From a checkpoint of a small transformer trained on Wikipedia.
Size: 24 layers, width 256, 6 heads of 64, MLP 704 SwiGLU, vocabulary 8192, 26.6M parameters.
Architecture: RMSNorm before each block, rotary positions, no biases in attention or MLP, untied embeddings.
Training: a variant of Muon for these matrices, 366M tokens, 11615 steps.
MLP neurons of a small language model. Each row is named by its layer, matrix (gate and up: input weights; down: output weights) and neuron, and shows model dimensions 144-239. Each number is 500 + 40 x the weight over its row's rms, rounded and kept within 0 to 999. Numbers have three digits each. A neuron's up and down rows have the sign that makes its largest values positive.
A block is one neuron, or neurons of one layer that tend to fire together. After each block is what it responds to, as a language model described it from the Wikipedia text at the highest values.

L14.gate472:551539476520480475458458509488473439515508562449480454491531536442574470513518506480496482549504453567456488502570462506478556500490529510560490545430471498528510499458491603560446502483416480476513512500483481498528500538497450524491523495517458514472514503464513589554477474574470484478
L14.up472:471485489514480490517493475537492516436511464545500433459567453495469443566510513485440478501514454464460558498507479462545506491476542528469514456482486379499461435443475553532518468503445495462523515521526507535527435552494472515552547507552460452517482429540526538510489580553522412537
L14.down472:476496490531501503459471575485469547409542521502434463504549488476518595545478507541559470536548515498544494449512513433465507530502505478448532471433464509485535536508509555641567551503422463583529564479441503509528494590525527468497544522573511468561484439505482467483554492545538475472
Responds to: Digit zero in numbers. The digit 0 (sometimes 1) inside numbers, especially a leading zero before a decimal point and lone 0 cells in stats tables, as in 0.20 m, −0.95, | 0 |.

L2.gate138:566628497460513445453476533470491519492447511422539566499521441484511433456515536515511497469498498549549483470511515492483509478509494518477537475497470481476498503543472466508546584421443510449534518508534509500465570493547489487451516518449514477480497463486500478510479545520488500461
L2.up138:483566452475466552511476464460465392519465471460540593444519418474482540524525485439511553467466475532508448500525584549545459462507523515471509509489476572441449559476490466503476496526358531489475435535533521533490512452509515565510499527510564485513478390572539515478492526471555572552
L2.down138:518501500515488576418499469441491430488471465486502564517522467511441544513570502502479590477441449527563500431546558529535512527529591496496562496433441584458445535514386493479523528513396499429550560555571520490454486455492478533533529531480498441468514459513536498466488504479490579494
L2.gate377:511560518457489470478486462492472488535442511476510535498464441498429500505529521538513539524507514565491460502438500525485452461518527518430476484472504470491499439503510420456625535454453484394536553567471541537430534515478474538444493563496468471458453471554521525518527479402550492556
L2.up377:476470504436524502448492480546509536453472540467505532520469452516452446519567539541524534519559472605524439573477523482457402497491557502405467489471454528480489488583533470472611530421449463453474482526476514451461470512510571507463529526501456447457438500554476487546573498464541521575
L2.down377:467484509520472522409464509481518526479504519504497498475531436537446516454553392513510557572512523521504512433468474605510472501539568521457513484439488496521495485562449422556582513481488463393456545575499464498442500470524490507469503544490513476429485508556488512483503487480505472571
L2.gate642:476470501527487524469418404534502550551453508604482551501557538446455500509447456531534430469495519531476516449528435535480463521504489520617451481534535473526583492525530505481594489495482461403479523459535449488453595540478472527554540529563433464524489448561514528505495513456521470437
L2.up642:430505453479463493488481474492502554569488478595513511471510560447429563536493451520522428492508533537439513500497444555424446540466526475521536435518540436504610486530550505497618516480455487397515524457512452498438593535504518562514494511561456498494470463529515503504510482486470451477
L2.down642:380507481494464521440472530517476566478472504549534538482496545507442532519435460482499495509548513531467505465493474554454436583453515485543436518519514522531626473502532512567585510502456491417514522500547463517438571512458489482497546479497527453485438419488563480451514487488526470475
L2.gate668:460471545525483534549561467549496579539498517417455526451538496500496559534507444489488454451448499565510513471418509468545410510499504459563598501501486460504494462514531499541495500491553519442478458496465524524412548497508467491526482505507479560537481529534492513483496482512507436516
L2.up668:482515519578524495509427462471520540470534422554531472507493580543486546499525437571470510535481578516455532541542453554419538513549580502538487542481489543471529484539515482478567487474440464472494534500500441513542475477543456486533524495528551490515457501543524454490492590516509568492
L2.down668:444522581461508455465456393476502529495526470459495484513448605488490512476527441510479506503501502549481519547474475507448526499473479518511447560459518490521507516501480517574542466551511532407488458480479493542502570518479460458493499467496528447476501541568538458497575568495518474452
Responds to: Signs and word-prefix pieces. Plus/minus signs opening numeric table cells (vote swings, goal differences, temperatures like −91.5), and word-initial prefixes such as re, De, con, comp (rebounds, Defeated, balcony).

L12.gate5:487442427488492441576521426496462542478471468532479410502454446491515454429512483503508514542493465503439570482493473499478463488447483528565454516474446488498575469470513524491514484470517484504475512463499524471500488480546426542473494529461488460475525456429521518456570561497552535485
L12.up5:497460577461513450522566523522579476501569526441411503455423498531549520470517552458543518398505524435448528492526488484499511500557469473481461538563503498512456541569504516475496542489503534557507564611487540494440571504503513508517419493554434455429486513533465468507500488444535508500
L12.down5:449527547488430514524476503470549506446626458470547506484516411497495494485496587502488474499546480459538466495561512505428469580558552556505460526465445515505492532482468441553497493521495524542503440544495482535522472539447509501498520467438544519552508497521510467457430463491518549509
L12.gate547:479547474422420499582490560457504476561572564458505487476493531566483502497582475464416502539504577483509476436476497518515483498498503449493506561565447424502561495484523450524445459490501508501539465533518537502501520518503550550503524466591397508573524489519474503486488471430511457559
L12.up547:483521505475460513420594501541558524497533472541493469456587460492487497438513507511478559450526493480486460551473498489489521492543517456522456526533464504559513422545447461480560481505504532530498537533521456468503450570499465531510523534434535485523549512514527430530566486471508513523
L12.down547:536521483481484470452518500506544504497445480479517497476447531477466443473529480460548513485471520517487488448487518500456618489544524536449489427433522506482486432532511478658432478540501460501489468474511507522446493488600564518481474449540469468455477493536513491529473503542544455529
L12.gate610:482419451521531525566495507573535500464536461577476444489471559530584500451478472569458485492473513372483494503538454511482542453515434496501458454471463457466500461504495493515461473557532540543520521556506463493516490454526467514492446489497522497523531489505512515439529564444545527488
L12.up610:439444462556528531514484417496447506519542490482563495512554608544445482453523491466462471482460505441458537458577483426569436480511404484513496515501467491485514495537522512558448423532565518568551442443519488520480466423529475480434500478503449431467487492489525471432470478463473498527
L12.down610:507530467521509500496518536496556484512427491555554528494525458628559455507463470489504520564456526546519488501490498500448465611534501425464498511552464475577556545481572503572519494454540521433533545527432556587466496511537480499517475540539451496514547490560486501427509508487514554470
L12.gate687:485430449515503525486468483516509475473492547488560473469494498526556510446557549482539574524503506443462429462561480485438509461475541492514535503526506433498475511540525456462541417546542532579485500556480501526500501515477509442397533473427531514480502487514530512442534517539544506568
L12.up687:500489409538457452499470532493511495518504499485485499444476575485515460455505548541479557474458463450427465515513515568513514476484581525543495508456586486468502555466540465510539449586522593508591533594552468512468493499496450460417456487475550526480595510542511528521525488490493479531
L12.down687:429455518521441508498493511502529543548578464500560523433493438561557472490492533544498452470540506464461490517547414446509516467492532492560496505478446518465562491476510532563495513504599485519530486453549524528543453567595510545489472462476512594467520533525511461521462475507463553419
Responds to: Pre-verb slot after subject. Adverbs and auxiliaries placed between a subject and its main verb in biographical or descriptive prose, such as also, has since, later, thereby.

L2.gate313:534481554511422516484492524502454499527517488460477492523510490473486446389481515574503478485521491434508563598426511443470493505565507534479544494518481506530543531482533491481474466460535507507579469495481568510515585483457511454530485524499503495565542558548455572551429556583542483505
L2.up313:547444550440467516457526473499460523536571498480497499493524510495479436418485529608552431451554511424541513591469465456482498478546510516490496549535431536533527578514535474443527440480486541500576475496498553537509547483461508483503476536544493484552496568582468563556436535516495545534
L2.down313:516493434512416488480449522501500465496505479510495495488455525515480435412478494602469503457491512487534558550510506534527420518514607467513549513419474529451494523492520419539504474449511565513565413573532599529521474467440535436550509480493520486461603506542490508491439565538536459548
L2.gate391:453465530502474522542531528504493475455520513474488540521513487505517441463530562393425488492476502450423492456496465426525509454559510453459515450551453505474460481499511492551538497609553485476525475499488531503455482512458501561514487427479483446446459530507502556470523451561490467566
L2.up391:588557471547506553544600402544466475512546482508474470433449508468545543497502413548498481480500552553501459549481566518449499531535485598531483604503486577474550459409411506592511450508505494484536491459502556526500518533517497507497550495528547541446516487456422483484529462416515460500
L2.down391:562548507542476496559517451581524503488502514432493462444515508482514518528444503615546470504514485466555510560476520511476502510509505501559420506495480520539557423484485474676510502444560499502539561460437510478514572482495501506554508531474531534503505498512432477444525516477532508453
L2.gate407:563567492525475488546600511503443490458508391421489502477504508494530551472452448501465489519464473500501526565465546501547424495543465520522507488499509519518462464484497416508513486558470512467466521536505546522468484496468481553513454480480548444440487476547511499529561465497469468408
L2.up407:553598465502486534534558507513454472528534499477469493457500501467495528449475539533441506488491471473424546563449538507534469482507434526494529552468593551430457464504527454510434450517526496500449467535474514433468487491458500621540489487520501506478503461496443493555563492469455513416
L2.down407:508544503500503466450538528498495472553486537465498517468496528485462509513520527488502488436598564414475504466488496520413536554476477525538514559491515485464540507526434566745531516520568434477557541496429440453550477562417538512579485465522436503432453523529454517567525521523521505508
L2.gate529:512504465503432503492538462502469538500564480424538420514446451515480488509527568542545454581492528392508530504480530509526533489536521562526486482463524544439525456498470507503498522453488453477655529486487505479530542526433450497555477492505531473528562571463473522479514551476585468514
L2.up529:445454546463447546531557593521498468521549514469469404506478523496473494486529448506509484479499459430447582504454468521507470476456553504465467558510493516470494470461475446459537536548642485481589573523486554480495428565495430598548509562493543536454453500464461479507506466481593526533
L2.down529:473559560490463482477574485470473457494516502495567423518519493526459531506466512440514451529538472426516542470454474619513454495496543524531476498458504482461505537557518456673481419515524493473553518444525576451494518492531470474513452496446580530433474516520518538485460520490548498528
Responds to: Section heading closers. Closing equals signs (==, ===, ====) that end Wikipedia section headings like History, Cast, or Personal life; weaker on closing quotes and the "pre" prefix.

L14.gate454:510554496465551521529527463528569485417525541463482544418519506561466487465550490511448533525510502482461523504504611516434543503502532458511457480507548445527522523493583463504527507552499534470512510517493505534529419481457532459526465535508459511546479504507554459569438522498565484494
L14.up454:483453586556477526539496534536532481461505538463501392456533449504534432529487486480520519506442526499452476446572503467470503470568518479479493482571473480512526477486604540505491456507578513514477472534454468500429572518515413492407454536466485523497488473465494473526480552563480440575
L14.down454:528413559501467489508500473516561504552510540490491485524486462523492474444613468509433572485472522582540580495498559408427429579500470494511488523609425482497487466546482471531453520463549521502525539500527486508492489566522549449503561426501532588466537479550545430513553468456473497483
Responds to: Pre-verb auxiliaries and "to". Tokens placed just before an upcoming main verb, such as infinitive "to", modals like will/would, contracted 'll, and -ly adverbs (tries to, I'll Be, subsequently).

L2.gate148:511529512536466471503456486552503448537497458463575577497456475547549545468542568490454503434534538525539471479479603463511496481411515459533469455484442413567466471555494509525501553536478548538542481437493462519483431547459500487497453544503477506441547492465499475536551522431405472468
L2.up148:572515489527498522497546519537518497569511470493499533485479510496480512451485539485502518468498486562581504396483474456503475523510463447491500481509485409510481452505521536459461502500504494499516476463516483433485460520499451498550439521503484548474570510446514485431576488505400498493
L2.down148:507502495526549508509559550472477496554525532471454490472504470436489492476522580509515597498492435494435497511538453519489530516503467413525536423450539492509543467533516419576459516445470540502498506532475568476471508569529505476564469517514506506571583480532476466424518495544421487511
L2.gate336:431569477531494468499453465496534508485417477475518464429524507444559505495436455525480451503479450530491524435546595491519440442496528459502463528506525522536513438576529434515441488492551521452521542542480522525454586427546494463496431537532515449544498504495519537438520519512498464442
L2.up336:483519536498533447547518440406473540450496504481504533450547503535575518538478464465497490533466575552540541489489457421443462487443511476580508529531592511517499513589477486450492504472458500489483563507522510605434571450486556499447478571530484439509457501450488522440551491440516500499
L2.down336:553458553489517520556543460530483534458483488455500490428546507469554527441475498440501494503528563586510497506458524498518471417427455548574474506514478554444601508508501480505542495458425532474539463492506440586482442470508558512459494521529453463489533497496468521426497555418508489479
L2.gate416:477516492535508487468539513499475507466494525427506525522415477447552430499538562502487465471477469560486481586490547379516484533429464506502526446537454490582564510487514526495457453486565537484472492468500497547486430522476495553442445509499456552453518463466571480553549514484543477487
L2.up416:455489534538492457489551498516520489434463518508574530493508531462591505508538566491489480457518529523463529556488552440522459533491554532465524507548541511522555507428526561516430518511546481524551500512523521528455440535462434518491490490468517521495532489462505532481566509508468467469
L2.down416:487509498452535557498510478550492436493506525469480503523481492494580536516483477496524546479455465502511468479512499609635515478541533482531504470484493492442434483455547495573528452472519509517503484523495507460450575471564463482529444518532468470504510586452530493506482492480486496439
L2.gate463:554506434499515515447457512505431491509470478489503490516448510439458557437461510457505549504568528549526534515526526468542481468473517496465463561526436540484480497477505524454547536512468420516545443523480483539495518551487529590528491432565459585448497491529515506546492453505427480462
L2.up463:493471502509577513398434471524504507509544544512461464517491478463503488489535516528477519519523531485431505495503570505542583529540485482571515570478542507536446512533425521492406493581499547562508460478495533523516375560564505476523485514425524523471488534493503582487550485450499596507
L2.down463:474522465524503519478490503506552538558561481510466501523500530450507509511476446435515493507446529418486488479521511559541496543451478492556589448472559490411558453512523496615424512487467611547514515498437532442500493503518482453496442537450523538502462511518525487496552476386515519467
Responds to: Sentence adverbs and connectives. Adverbs and connectives slotted mid-clause after a subject, verb or comma, especially instead, also, then, often, respectively, and auxiliaries like been.

L14.gate213:548490557473555518493452536494523447553469538486485514518494560530540524493438424516580537412487523493465501582482555543464555525469451465542554517474548535526499525523525476434563483506486437526449514576530528478496479469496481434444453502547477521512539519471497534510533572443504560505
L14.up213:529529507529593474494515463494494398474495473502537498417488465474560615472506464523457513479433524509501473508520482477438524554466499426457520567463531449512403538490482466505480488602526508507538479516471473560544425454464532470483435549524425525494469512520479454494516471480470429518
L14.down213:473455523467511470510503539525480479519422503516447415420501529484461478478523526428564518503510536540433473550540486572555539454528501480465475537519492450494486524519417498683496506513514519428442550542593541466544488512490518506490489524548445483524555486468494494465496469492501545546
Responds to: -ly word piece. The piece "ly" inside words: mostly adverb endings (actively, openly, seriously), also mid-name pieces (Clyde, Clyfford), plus weaker name fragments (King, Nordiques).

L14.gate132:461534508486440512483552442515533532466542582493505511490522517432477537474439495473467541533498526460538491489452458493465504494461493577520480508515519515517479525554545522460532505539534460524514551520593507526524540552454511522576479545528497516471515551521510504489461532531498496458
L14.up132:493464497600462523446518529543541529485501475511571525477461507492595488486450522515522545508522514464466524502414473560455541519457501499500499459486445578519493487586481483530501518528567489491522524475556474511502464468512601474473559489471518485442516538541612513456471508420552449462
L14.down132:487493517479411475481511463520452497490489515555520556514536502515560500382478500434406446468473602513489504471507510598566510478488427487507500490401511472552481518500472517535464482453543533580558571495525507509552517478484464473498513586527480494474493473515529505446476491505499486508
Responds to: Section heading closers. Closing equals signs (==, ===, ====) that end a wiki section heading, as in "==Career==", "=== District 9 ===", "== History ==", and occasionally mid-word pieces.

L12.gate324:464501556522557607472488473490496518533531412513450495490509512497520482508564431512498552557532518521477560398434456534488427456537466478468518454497463458481456425498463533462435475496370428562518504438512534483535542486525549506538412548488519510509537542424520544440522507491472480452
L12.up324:508510472546472480420439531530509556609453372566524483540499530526565515462528555503457504445478489495466492499471499534477446556484487382540487514535496462442492492530500476425506488558551488533424587486502468461526590505551518467527426452507521515501513571545452533532461529508499503533
L12.down324:445538491540470453448463465546500509495452400421511533539551485488523514550484480598455463485510446459516411573501510544497489555483453507539439435469492549544484518508571518678500522534503513525558530485500501520543465505421433430524517478552508516559516537521550459497482541490482545592
L12.gate452:502559517492534467486468475487483438542528396462511494473470523568525508475482538553496528441494538474555496512496428524524511469484527522485566447477546515528510472455578561430498492570508482562408462539535477532559502492459480588488529462483469458562428444505479450463508505468478551462
L12.up452:488558537456526511499443461552466536515495515523511480477548492473546447450442511545494480459513552436452565487592470459487523476439462489513489460521511499554518466502470492403461542579433480512424501523536488476523466545496502533431383538497522562533450526526474545515498499493499444503
L12.down452:459503475479531463433505446524520470518498465530532446439516513576543521517529521510495512510514473549518590441461456477562490591592522546517472480433599562507508568462535573339495485511533468515505454483519429564581518515474422567508489509517520427555463536455521440492465538427492505533
L12.gate534:492477497549508537499459492581507501476503510447486491520532486533576566492546465466492512471538462482521502523553496476560557490482505442483492518560504471489481494507532496446560506446518505499428503497521511390526459444459523480552492401555483465517550496575474510462491469508528460561
L12.up534:505478589466507430464531534499505462463483528489517513524466497580535478481524533542439496516496514425476516549485471496506453490537450468567513537483501566561515534504504545457491428505540567517523476459521570499509509392487541560479470504479546482525504541516481555464514521465475459512
L12.down534:497523556485536446479469566526542528463470476487478524485479479567521554519500471470445476488536505423465528470492543460512424505496465555496501543531476498474502535556492521462487642529479487532509522465474522445508481489483501505555485498483500535503448466478563478515553444467513493541
L12.gate607:509478528547463455473427479500450457543556513514543472510474525487508461443517505556520561510506567480523475463467491536557519495497563468477505511542549423519506471527462521387434486531462546548529446520475458527506504532437508502506511489452522539491510461469476497524614435507427524482
L12.up607:535507505517484486422498476496483497390460516469515504517548486414510535492572576496508504489488534459507407546453536473368511501512480470507453483503447496509554506485536488486427446507551516556452527487521491459516535486512550452485497549555453515555510591452420465545508545483548464482
L12.down607:505504456497536550518496543487512462483495545496601456472518497551607534474464509519466437408414554431585473545395458520540544554535534473487432511479484458517518484464458428550508382506563473493509517500526496505471530403494552492534453536548498472454519524426480531521555511485524519494
Responds to: Word-completing suffixes and table pipes. Mostly the final piece that completes a split word, especially adverb -ly (public-ly, strong-ly, forcib-ly), plus table pipes after party or country names.

L2.gate290:566524483456488552474492536457501451499502524479528441514498441445528518543473521500460422448490566579491529548539435512524519455502469441506488525493586512460449520497545513442470526459487579496424502462491491559517596495459580508502501433517471509479485490576566522505519540548493448432
L2.up290:485554508466417533505479520512538494526418564483520522527446532480518534492554529522501453425525490515506515479561482416498478508462551450498525495596542463559465530511434530524610518479515506546514478552518571531438491448484519544514492575510510498506451503545497526571518479515471489530
L2.down290:514509435477496473473503508502514524541437517583450447515529492443502530537590508508546464521499475468508464574519507502514470508457521519508478490456525430562560515532496514504583527490449507540504521497478541465485443470540496554466503539488503569478513549463517544538535545525501496526
L2.gate328:523504467455514438441442571503548450459581584481559486428535530541574580471519466489457492523497555556548496477556478470530569575457533464531445507562539526497453539479490479470499485563467531531493467552472571451548456510560541525468568552533466486555478498516547464503519539476485433505
L2.up328:588537503494467534465514507515490474481476463491516491500472507582550569581404498487423483467563535515536505484488487496528425476466507506592486494538473512510510509419495547528501540508546478526508510465470416506504522531453374546512532494529494488417472463531555477493558561530502490486
L2.down328:518480522496514506567458555484538497518478462490531502523498490551530564542517484421518500476461446532519514453512569520572527577503484452455486542586519501525510480510527472433482478582440514537540512518433562510502518496492452509493431503451560455532465573523521532480541527577520501479
L2.gate381:515556590600543502438420563544480546578520461514555487535465536451467516487473516495521472483469510485501534548527569505513511464488473516548480462557514495517440441514478510470556546494411518519440546473514567498449516536398511527480487498474401513525528419514568526540540553530532522509
L2.up381:490545584567466528458404543567525550498525440511547493551486558432477507492457536502537538456496478506527543574490536512528511453477503478511436465552516484520423460495487554483600545510464528519425522483507553464455503562450533505534451508500412491521520412510529470514576551556536501526
L2.down381:459408575527488517495469518490459539507493552465538480501456554434411506505534447472521554505552518480515521543525534566513500525500478501503453603482578541531504433485445517622538524514512532503549445464544598516517527547469484466545484431446494518500545511490496446542549517500566516504
L2.gate631:581507549503487477486493482492490494514530561437571574522518492524469512467455516475521471468461485439465458528534472396517412512471466461493512531473478506570496496495469528427488557533552542537460502450581541558460528470496445544523562561464460433490468502494508536471530495482454530553
L2.up631:502512466545486528531449441508456504548562512463568469546428513515551502525512468469531494508568563562518506509514512536548446469438461463531454480508561574464495548483444528557473579501570540539511519448446545491520517483560496532511513485416506459436461429518482495555507581509501493526
L2.down631:472476504461535513545416457491501508525578495431465452556452531515536511515541450408489516444481492541499514516531501516496533466524469485466509507534551511505537440533505525445477505478562513489476471460477543439484465417510526505480514455421536532464453462497512483548508495438488545436
Responds to: Copula complements and auxiliaries. Words right after a form of be or another auxiliary, mostly be/been/were/are, not, very, so, still, also, as in "were not", "are very".

L12.gate430:487503502490548504515443514410500462504496518523508539527533506470485541503490499510559501488500587476530467539491425556510465487574385543552563442514485487572476509435435462482508478459499518421502547587499429568501490448457473514519471509466422435438510455472554443492498485557489506500
L12.up430:455520544501455507513536517562463504497506516480489505539464540576545499503476450528496518550490535515573459485465556540484445456553504463506513468520413486505566449442500528438489410500406410449456518579512420542472567579463468505505504510555467496441435504507505536530522531555516488482
L12.down430:493506518488491550512486482487504532506530499507490525538468593541571463488481477563438467456512511565516472534523530522474499427466511519492539507456451419533496570553521524416502478530471508480497542538592477481533452516464483509466575505457537432433440517533464498449486509512525506465
L12.gate533:545449615473501461538505485526507478512462524329486529415547522487491565507530519512475446521453444516507529427467504456524457547509484481495519457462421482475497487459547501552603476504491460535479534509450518482539474487522524477497490470433503483485459475560528543555528582503477421500
L12.up533:476563462535419611492514442548492433485521504576449540435544479492471488458486501483505404555519456496572558486524435521510513504450593466491457549519498474425393498463526455548479516499440540468547554552527535509500447516511514480485495454579475466529599509481498445495544545530479485461
L12.down533:475461507497448508495605526488463583448565462561471522390506495501538473462479501520525430526557491526507537508538589441491463472434533545561499449475573496539469542484466464548505502496438452521476542510485546526547498535505478478573511478537502541497503531523496474566422462539588542490
L12.gate582:488524494506528482555462478497469536507497494444495466416553443560475529550549544446519540506472485492460457544533471516511475459547473556532465568496543461472506462482535486538460486540550467494513460566535477493476463479564497553470510463500449479470465429533493464446534483539583522500
L12.up582:560490479420443521546491491462500445526494577441517483523487533546491446500539514497510565495522515495415447546521359524514464453557470551467476529495523525528458477474509494560504499537489516495615461537490517571505514475504393453426529487466496562480494526516482558479507489567509458544
L12.down582:467462530537523547530470416514499576479543477495453471409585500522503600454479425454450512516475509439468486474548479483489422521470469495499518536450433461496546493498565513493493453458519520498494495506538475522497503549538523535515469468516494522435471431525522510466507555525552476449
L12.gate648:496483479493486421509500524506527538552559541526520551584434550477501504573488541440501493551492535516466493422531524516446481476499559532476586453500497451542524519509561511459551535500477434504542528494427473608541404578455494532489487476448519440484480469533526542478493526499495504492
L12.up648:477551494490573521485550462550486471437432485525470436550466448507530515514489445486514449473561507478501486462531523551527453488539487488481464454461371554506501552541504549536495500469508553519491454489535458519506507559460442501522619465498495458565504473476519451474495488578508502499
L12.down648:479476488470461449514512479409560438434432597487440483546490445536460533507424497501545453497451471506454467405528525556487464460480506483484492463493450459521525496483485505508508499461535446560485518540593502538517433504484499478486597388474521536521484487512458510471530453485509471510
Responds to: Word-initial subword pieces. First fragments of words split into pieces, like em(body), ab(undant), re(vise), dis(seminate), plus lone 0 digits in tables and measurements.

L12.gate181:485472488504532555512543539444482502486449454474502462453500474526524464425556483526487466488546496465499489426503486540595498412513461509486493518478412550485473522388485557552489504500470465530561473456476462427590444535486514549456555448491552440521446465511478498504471526463562577516
L12.up181:486483516545437483517560552602577542501583492518530475465434495519572453418544507558496490458487492505571550496534521542500483534533472441477500512457546438452524459466516440452502483516401452531491472499495486497504477520508512465509545543462503425460457514539403547448526480502454593441
L12.down181:558452480597517478507494470554544482473509497566401473504468465587535500508477462460542555494437520473570456464472497514459532450523535507464534525483442468517525483499448546717555536554496507524508537511477513505518476477518460524526438511537443483514533491447457504514552578515504513552
L12.gate343:502436507468518545526477485512585536450529471556532509444464474503547451470541530517487487522515561489500509519418508544525494525487469530495497539506448496506527472539531492544475449484485440494583595512571430469520440580486511564490490541558559482547527466448503470512541491554489491576
L12.up343:509500488506549505444510509534514540498526548525539511430514542491528458449569499495477495480523567504505541499483534525492496515528429501507451510481494554456539438510484468511500471497488482456589573489549424483551494602433416495486558431532570469455456552459531479488542472561566510518
L12.down343:476509520464502499513491520512453522479509505484520500507457471518520516450492536533463459479542559465526500511513496473508491505513516520538429460486466492473510487506519493964490508510505508496562536514506485495533508533457493460508517508490487488459509538506501516451474458545480449503
L12.gate490:548527479475544422491487499566446543500549535483469516516486468453577524516518436527455468442576508546571531477524443544498479506543503547487432540468439497504466514505456491545515524498522476515448514547546469468575541543506491583533526445487500509601442477438445470486525550500525482491
L12.up490:459530546476433494523457509501481501382532531523531421449499450464577465573458583544497538468550447511536465513479488518512486578477529526528499571498512490471452487519548496599487461526488551436479592437481423454471514537536472561470458532513538498532464456461470453556498462487509540559
L12.down490:508484473498540558505546503522458448484493556568491536487484495456479470470511482512524510505498514534491473467486530492520473514439481458498457509460517548470457431484486460755501495490530437528563505495474446551522478541455537517480516412533519480464455402540448500539498534515537477450
L12.gate691:480447510532453419568507522478529453437519500536520464558467490486560520478488446503483532532519475440504506505503460564481472523534531482498518544444464475519566431515516507578558508486405514428508582458484453500568504577541456505545486496469555500553503522485459497464486518460578529502
L12.up691:474451492464529385521456495541499509454557510519574481482414491538498494496503532562499492470450472447563432496429530531493431532539476483503529495493493566545513490458575438531523542566450504442477492527529379467526450533458437532545526491514515466444493560504531502464548507495502476531
L12.down691:523505562499486473463542511478544570453520505502464492457459507472412501529504478490528515487524541447535500519581462502487518525491513502564489545446504533550563510500446521731569492541496521513545498560493528478451520549512565525477435463475499443517489477495495544510482521505526500591
Responds to: Section-heading closing marks. Closing == of Wikipedia section headings such as Career statistics, Production, History; weakly, some prepositions and conjunctions in running text.